MLP neurons of a small language model. Each row is named by its layer, matrix (up: input weights; down: output weights) and neuron, and shows model dimensions 160-255. Each number is 500 + 50 x the weight over its row's rms, rounded and kept within 0 to 999. Numbers have three digits each.
After each neuron's rows, "fires in" lists the words (lower case) most often at its 100 highest values on Wikipedia text that the model never trained on.

L13.up111:526523469501454566425482497592467521464524472446477538533566465480481519380444494535514482510529456461462540575490447435585492524495487555500539495514529538437519539374451537530512461398437533406360531544482536528551421522437471537471483549416489545454530584542569505546513521567470431412
L13.down111:496438515453415525537455483471537503508576490447554500522448426507509526497580462421457527539436559590489505551420506518526606499528513610500537539415588449598550526450465509437443503546536611526421517476540584476601526523525466554536523489566507489548466492474438517580455442528460497430
fires in: "at", "have", "has", "atrian"

L15.up228:551480518553455421460453484558478515474493459504519505476556491472475511422440509517545437448510491419462538548466515472547519472421410562454544459423440528539528427441454508401595511531515415446632477570581459550525467574580444535608398445513435516455450380536472416529486522566563522516
L15.down228:482557446415529416469581500517607531471538490534560466488493491470582466505529480480465503457493532405552521417519419438533510443525459498513548539464561452434564559410527463420514448489620530447524560438506491497487592576438529482408525518457469482398490445515510552498479543573516536461
fires in: "in", "of"

L7.up543:407576448519510496383468474426464573416560419515589572436543529450491560528488507553511574389592492565515499512523464557532474494424494500460483444511528551535472462376519532499475541513515476556528480450487446540386409476430562447559485539502395484429541559441489478388566518529611530457
L7.down543:486559494508416453501506478584518569560495458503531612447583542594514454484411517571507514533488503462466544508504489509415481423478437448488429440482461519506533513392476504543517453438510519434417568430510439538519562553546522477538595443467421554473452429520514470557492538489521483510
fires in: "of", "the", "a", "on"

L11.up77:537480560447477421491445485542456495538470509523572454542487429520496456559463520488452558534447519564459551558560546478566506526510528495507630410547557481532542532435512506587525425509395491537524485517372451535438577553435562463565513493473492527498459468578390477426567520462547475383
L11.down77:519469485556486561451543466459473556521474529527431577566513648403553561459498467498533451461555420482496427478486486550484492527515456450545450539501430459489519462479513430388494575467581535441504556524538497465521463532512453501465515554560559545449486489526587514563516514501381514584
fires in: "it", "him"

L9.up519:488561533502480500453495531571488479558399528546527416377474382567462481521500445621528549557434538501437510568417459612501545505465527407486493468530380486420405532494409535496545565515512480505471513579425526484481550583467417493503486502446470401441560565480502486508528496564545498428
L9.down519:481464478527465542633464522572454550534537424498515501456448461549538501555455505632483478446451551589438474549431526537459469489508478430500447499508539517457417541520432524581500406482439540492563484481449466509496591545413471489443458450384523536540488511583550489594563525542394506491
fires in: "first", "most", "only", "second", "largest"

L9.up554:522509484578376541506549589519535577550521531461469463446488513429543577513518533534492513586410551409519481494487547491493458489561476484457559418464476504533550498486501517533395481432477533580504487561447498520499517458459548333571553470474511517433522499606530449558459520541533493489
L9.down554:469548566550469552476601434456493468489599556590444510484525462469495541470571494470542536367515501519508528489464481506527502488575419580458517408484530491428533494536475504426517433555572403513560509526518469509569551506575460493494532570479456470474504464468512541420486459463521474460
fires in: "000", "00"

L8.up348:531580426515432517489476469584424599451541503455564446555543474518545540435465543513564468446438524514523465462462558443513503523513320566446457491461508489491438461594410544455626577535523434458438541454594532445425476512515501514475370528544437510475561567544546521475543495520497494541
L8.down348:479535424461556432513504454459535457494470523474500554448599444509510488499591458497493471520542461481542521518524398458512535491451607574487506484570457501508517528438595431568425531494587461484533481461443492411491541463397509369517579405511475462506391416534503620521492510558566489398
fires in: "in", "of"

L13.up905:494515488449477468463522489543451527454522467506486513512595445472522594574468522570546406536506590430473434537410506550520552501405502494491491450548505476517476481476496509444484360465456461471475545492491510524491488511539464456598516491522451596430511521599513493475547542450569487489
L13.down905:425482498432539456482474464520499534538452569533539473506495439471508397461463502545437577414586451535528494520549523524536521493527474539510532454553475499527428516532601410489477424537505571536478457538562483467508462458561427494542490555413453536564547459579550497610486577500447492519
fires in: "was", "an", "were"

L6.up159:497507470484419455447498617567514458535519504480423524380480530574497582532491496506501560437446508491514507436539623488487554473548478447468478611523494562505531474463501493502491576512536453567563440471439624562480525488415568573497450620514474473529505481532493473455548517464439498551
L6.down159:515517482483527462554469453496535512493519500394522581557459484618451502520414486429500450592472589438463518470605558478485534419540492427452490516499554479568454517548504525572540567541582413416418505433485475540551494517466541531541491532562450552499487487552466469441507483402433449505
fires in: "album", "song", "single", "series", "film", "book"

L7.up758:462523516520489543426501575491471551480490538466533435486454352401462502537470529622540540491470530452495513526447522506565450468522472556579539587499519543398542509517442543480561519559496508448435485490459415498476445533470403546545423522555464575491515572582537491449450543530458489391
L7.down758:557566488491487493468510527452476555456585406461538540547372431537478554549461546463511571554579450518556493520439487557546431557452568462514518633538514471619462571533450477560466537536503574509463472429582513487452514462529569543491457484509508521524456409567488481411544442524490494471
fires in: "had", "have", "has", "having", "he"

L6.up943:489493418471412492467534495431511600445482440377457474451466503435426553507575446439474445483495538407489516562507564469578495487531577583528548501463490508513499522441474578350552578519555467523441489440521487530432415474536442566511508465523426483504448462582482502474505550517523491431
L6.down943:524443487432464490494535504496455495558560455524583461540520516584507436554450628505446483584552450635533542470469498497516491558587496475557470514516511526587453630562494496408482461484426393428547457454557464473491653460535484374504509559476488517468464591527534489507424524503479468453
fires in: "would", "before", "did", "we", "should", "he"

L15.up7:496517477509497523507526447551513581384477474445500531514507447579586494500499579582492526467454528448467488474504587467611548483507430516507477505543518464464475483404426536481375508458470554488413463426464409469529456481462565576548493547517423477481484529530578510453451537633505439476
L15.down7:473495482496523553502464537504469454466557457436562550493487493541586484578544615434441492507399476442506530478585582513566468523479503487535444544521443517556482578439461537580489504531535499480499392436514477504468452527467542521464491461444502577553498486564586476496516469517497490524
fires in: "and"

L8.up243:453504562392444571453641555620460435531455510539484556389539455516528546475511519518509570573392520560496463463560534483537528555563496533506517524483399494401473501501469541397544495474516436508504395489517524471493485542443523537504485577531455464516517464474479453511439479485550504503
L8.down243:449540472458486580528482475499449484511459498466466506463506522545520573515407493500463484451498556513530433471466426609610559447502535530420526557525474581609506480538473542440449466506526569540572447522488459634565476451445412529468516568492493529500466400563554525481552567468513448540
fires in: "film", "football", "album", "directed", "films"

L13.up205:397485525498528600456420536498457561472504430455482518453516569451517486495524530589413462488569458539505479542562566616501520477501441417555539565511563586548526506444499586475542584526522462447476423473565468502541484571452525521542493505474440526525579548527444505458546507399603555508
L13.down205:474556441554502503525580489458584555551551576440524510556559507568461516598496554458472539465438520534496452443510490505540496521512493572520563604521398459474461475533428480444479426441489561504526589445439445515516501493476551490480557539493414563533548510521606569467511472464454487394
fires in: "of", "a", "first", "the"

L15.up321:515594493562422532512552551533438487510548412424465512449578491510581488430465518499580544485577470502479501515506525596517543481421440548525498471557504520628498549488492492518544453444455455512493531418410494471499496533552470448552510552519455541575414558566596436536567541480503439465
L15.down321:484501532476539440539611382461450524431447491445514528504519587459482443583463518508542558589523583487483404495509550551517474556465514444461524539499425468419417583520471491489488459445528392484568447492598484526511409496492521513509452469490528523424452520562605546513609568489503574599
fires in: "an", "or", "and", "anesthetist"

L11.up972:478524532519474449464443499489506517524523415412453601511448489568467517358472503543458548505572436555478551520541568580600567509447452519462506525502496518464522432422442438461529577548501450474426526557522501499500572430495478419603530391517479496498590555505543582522508593505559416477
L11.down972:438519563494478500519465454487461461622561482535571492547532487443410577526536483536486513523516532435447471477531487528513577505591531464450454497534596586588438561514487546457454517505494390431405539492582467534538588459472443560492531487517487416430444529510460514436481521462539475489
fires in: "on", "of", "pen", "up", "off", "down"

L7.up64:535476469472471440508518483495475552494535489437472490462442510463527480541402528485538497437445525498503517573530550449472511507497513460417501418569500476540520545389444512508493558434468540491404537479579436512500430491547607476431409411445472527457465481529532527465511521506587477420
L7.down64:568456524577497535508526495420510521538498422491491524573387483534563494458475452442519513526535544569379515512551501537549574559456468410403405433493490478507496537551594478542557585469491612556475448452513494569438433497439515514505475459454516492415484543513567483543477530554489469516
fires in: "and", "however"

L11.up267:473483457451544552476603428478508522494500517404530419516499480520569490432487623485557519432407506428516569514494525440534472590455416473403418476524494527566486480419563499535488581476492439490519435470559481504506428532524468551479444469540454521468317496471585488504475534469553461480
L11.down267:396535502464531582537636480501457505530448429372478479445415508490543488565475512516445558509492529417486478513510527540556526485468509496470501566587568512436452552446495429572520490460440551387504440475565492481540461517537481521513511513450518405503508490560476515472541570530485426484
fires in: "and", "or"

L11.up726:543521496457456450483448555590543571512443504473517580536504469450556497532511547484516450523498516467419478505477414518562571575556520488506596422561464519526630562384491507494541517550474459455470444426525457480515498507477574454523486561465487569536506491499490464428520482531485489495
L11.down726:495458407520521488587502539488470498471518522592436466503561515538518521529482451608511499497525485476507424622467511507502487396424533489489414511448505429510475505612551403440569487416456499538577504516589457487418448494503420564463476560503475505468504380518462554546564563496556484453
fires in: "was", "is", "were", "went", "became"

L6.up456:473546443494478515522500534449425590419525579508612548556563498477491563465415516476490446561529527443493463511430488481530531503425519487466574407557443497526541423500341487495463538504443565517431558453435454531467391484559514525588551438485387533444454563502518495519569599499499509423
L6.down456:540526418532475477590552447559525512454499522526495499416556510523506447491478592569467569572514454435558454531601545549439531510525509546578554529522580465476437524463428405443567499514512560535440434491593417523481520508534502593556524383502450624555508425513532527506526479495513513600
fires in: "was", "been", "became", "being"

L8.up87:588482439482476495528618577533545573410504483445507519428475518429517564513449548575506439608405489530507498454476572482526505510503461490507538501519478505477516537426478500523402368487455543545576458490482464559485457511382558406521488487497421557497569517566583478474480491488385468488
L8.down87:434493562527458483489424582518464512511487563487450480493515523412464475473512508451492424423587465477497551551534475563484499512481462539494490561523426594586560500462489426444456541565473522470548545538586435467421375467473514530541461557434424459443467468460452452640554543543513500534
fires in: "and", "which", "it"

L9.up445:452570474547494528448501542487520574469513472527426600366527443526488496409550581533523444428469560403527523404497515529506495487476487467531473463516488522601503461451432459489419367421486527589493533495548455510550403456422505491548421575425478569563467532573491508489436552477528527454
L9.down445:461517542484578605472511522447510425432570426528549552509592525477474492497488470612507567525434545510494493473524476464445469521497504528518568493491651527405562524432587508532519405506614536480517542502515472513531478496502522391443602533486609517533436547444546519465484552576618510525
fires in: "00", "5", "000", "0", "13", "08"

L11.up842:459509446472432508491601477492523544481520514495512539445585510480526528396478505556523503399470535451473502580490567625627480520522550560543469540493508533500560501398525558448491528538446460474530493464344479513442493538517437413617417549541444570416524534497517448397505462510441533308
L11.down842:495472446551535449541587530489514527535492481584481547460485461510527481561349491510551464480520505539460553554513502504563477494382545466546485467597556385504535538521524448558403458547374586513573433497539476516497566485520428491467486494531503493481542513522451461528502548407505494503
fires in: "was", "be", "being", "were", "is"

L11.up161:579570496542393545606473511444520599456519474416543565490504511552438483424478434521501486525504437465500478474456494575534519440490432480477457567525473506471564507554485509393578547587546440477475517442525520413545535518475460411523478394580419468450466515552440484456573559439576502493
L11.down161:478553486436508453557560502583452519430490540505575495495546463420558525526469554523553606554481589576595499504480510367546500413510487522451445436513446500551555463466546484585463519477548483505470410477397533522491524409452480496430632472475518513561492449578464567462442537486467531421
fires in: "at", "of", "in", "pen"

L7.up882:589514449435455458511470508532553612475556492397519573432492563447535498549502548527551517474421536566522449494413577507515489473502452505446445509473515544499574516431445538520531577511496520478574508444564528525509592513487565410501489538498514470438463483556505422495506492486395518493
L7.down882:465470500498468456512489533438427538518513500528482471460458493492588434425462597488519469435604531509557508496508521503609504532491472542523463482427447526564528519611456519598492558562540438532585470418522513533513506498484496554553480503484528441504537488459572445688466537452453454576
fires in: "with", "and", "has", "a", "an"

L9.up376:553519487498439557543538551533569529432480463497557528475454584427529557490502573557517393494495512580508547448396530543557526474401405487455565497557415453476484543381434483482459408557478514478554484476539490537507516476454540375595485466525454557503566509612526476475394491521477457481
L9.down376:501464499544455451557429646566463505419492422477497479390526488419531453622423422546480493433556458441540503487555571530494532454517501489478549513507403586564517432485428526517461445459484446504455488496462544470446519489510459473582576576488360503503516545515494405582519549572461474472
fires in: "and", "as", "with", "in"

L8.up220:475534524550530528511450509525530498414486585491580485403528508399532543563483623544460530501472473490476476475514493552476486556520511447438547521477471479407524513401500549513499555479478476544426411509410487471416471493502575468513506485389498482503560548476497403522490476503476510424
L8.down220:449546489546429556528484532484473459389557414412461493455594439451530470526397580518500469522521537560383520483471408460485541440514514463490444479477461494448512485429493568544512547535453489462545517456519466487510485536549537571485551502497503560482495528435528420592429468496462497558
fires in: "first", "2nd", "old", "largest"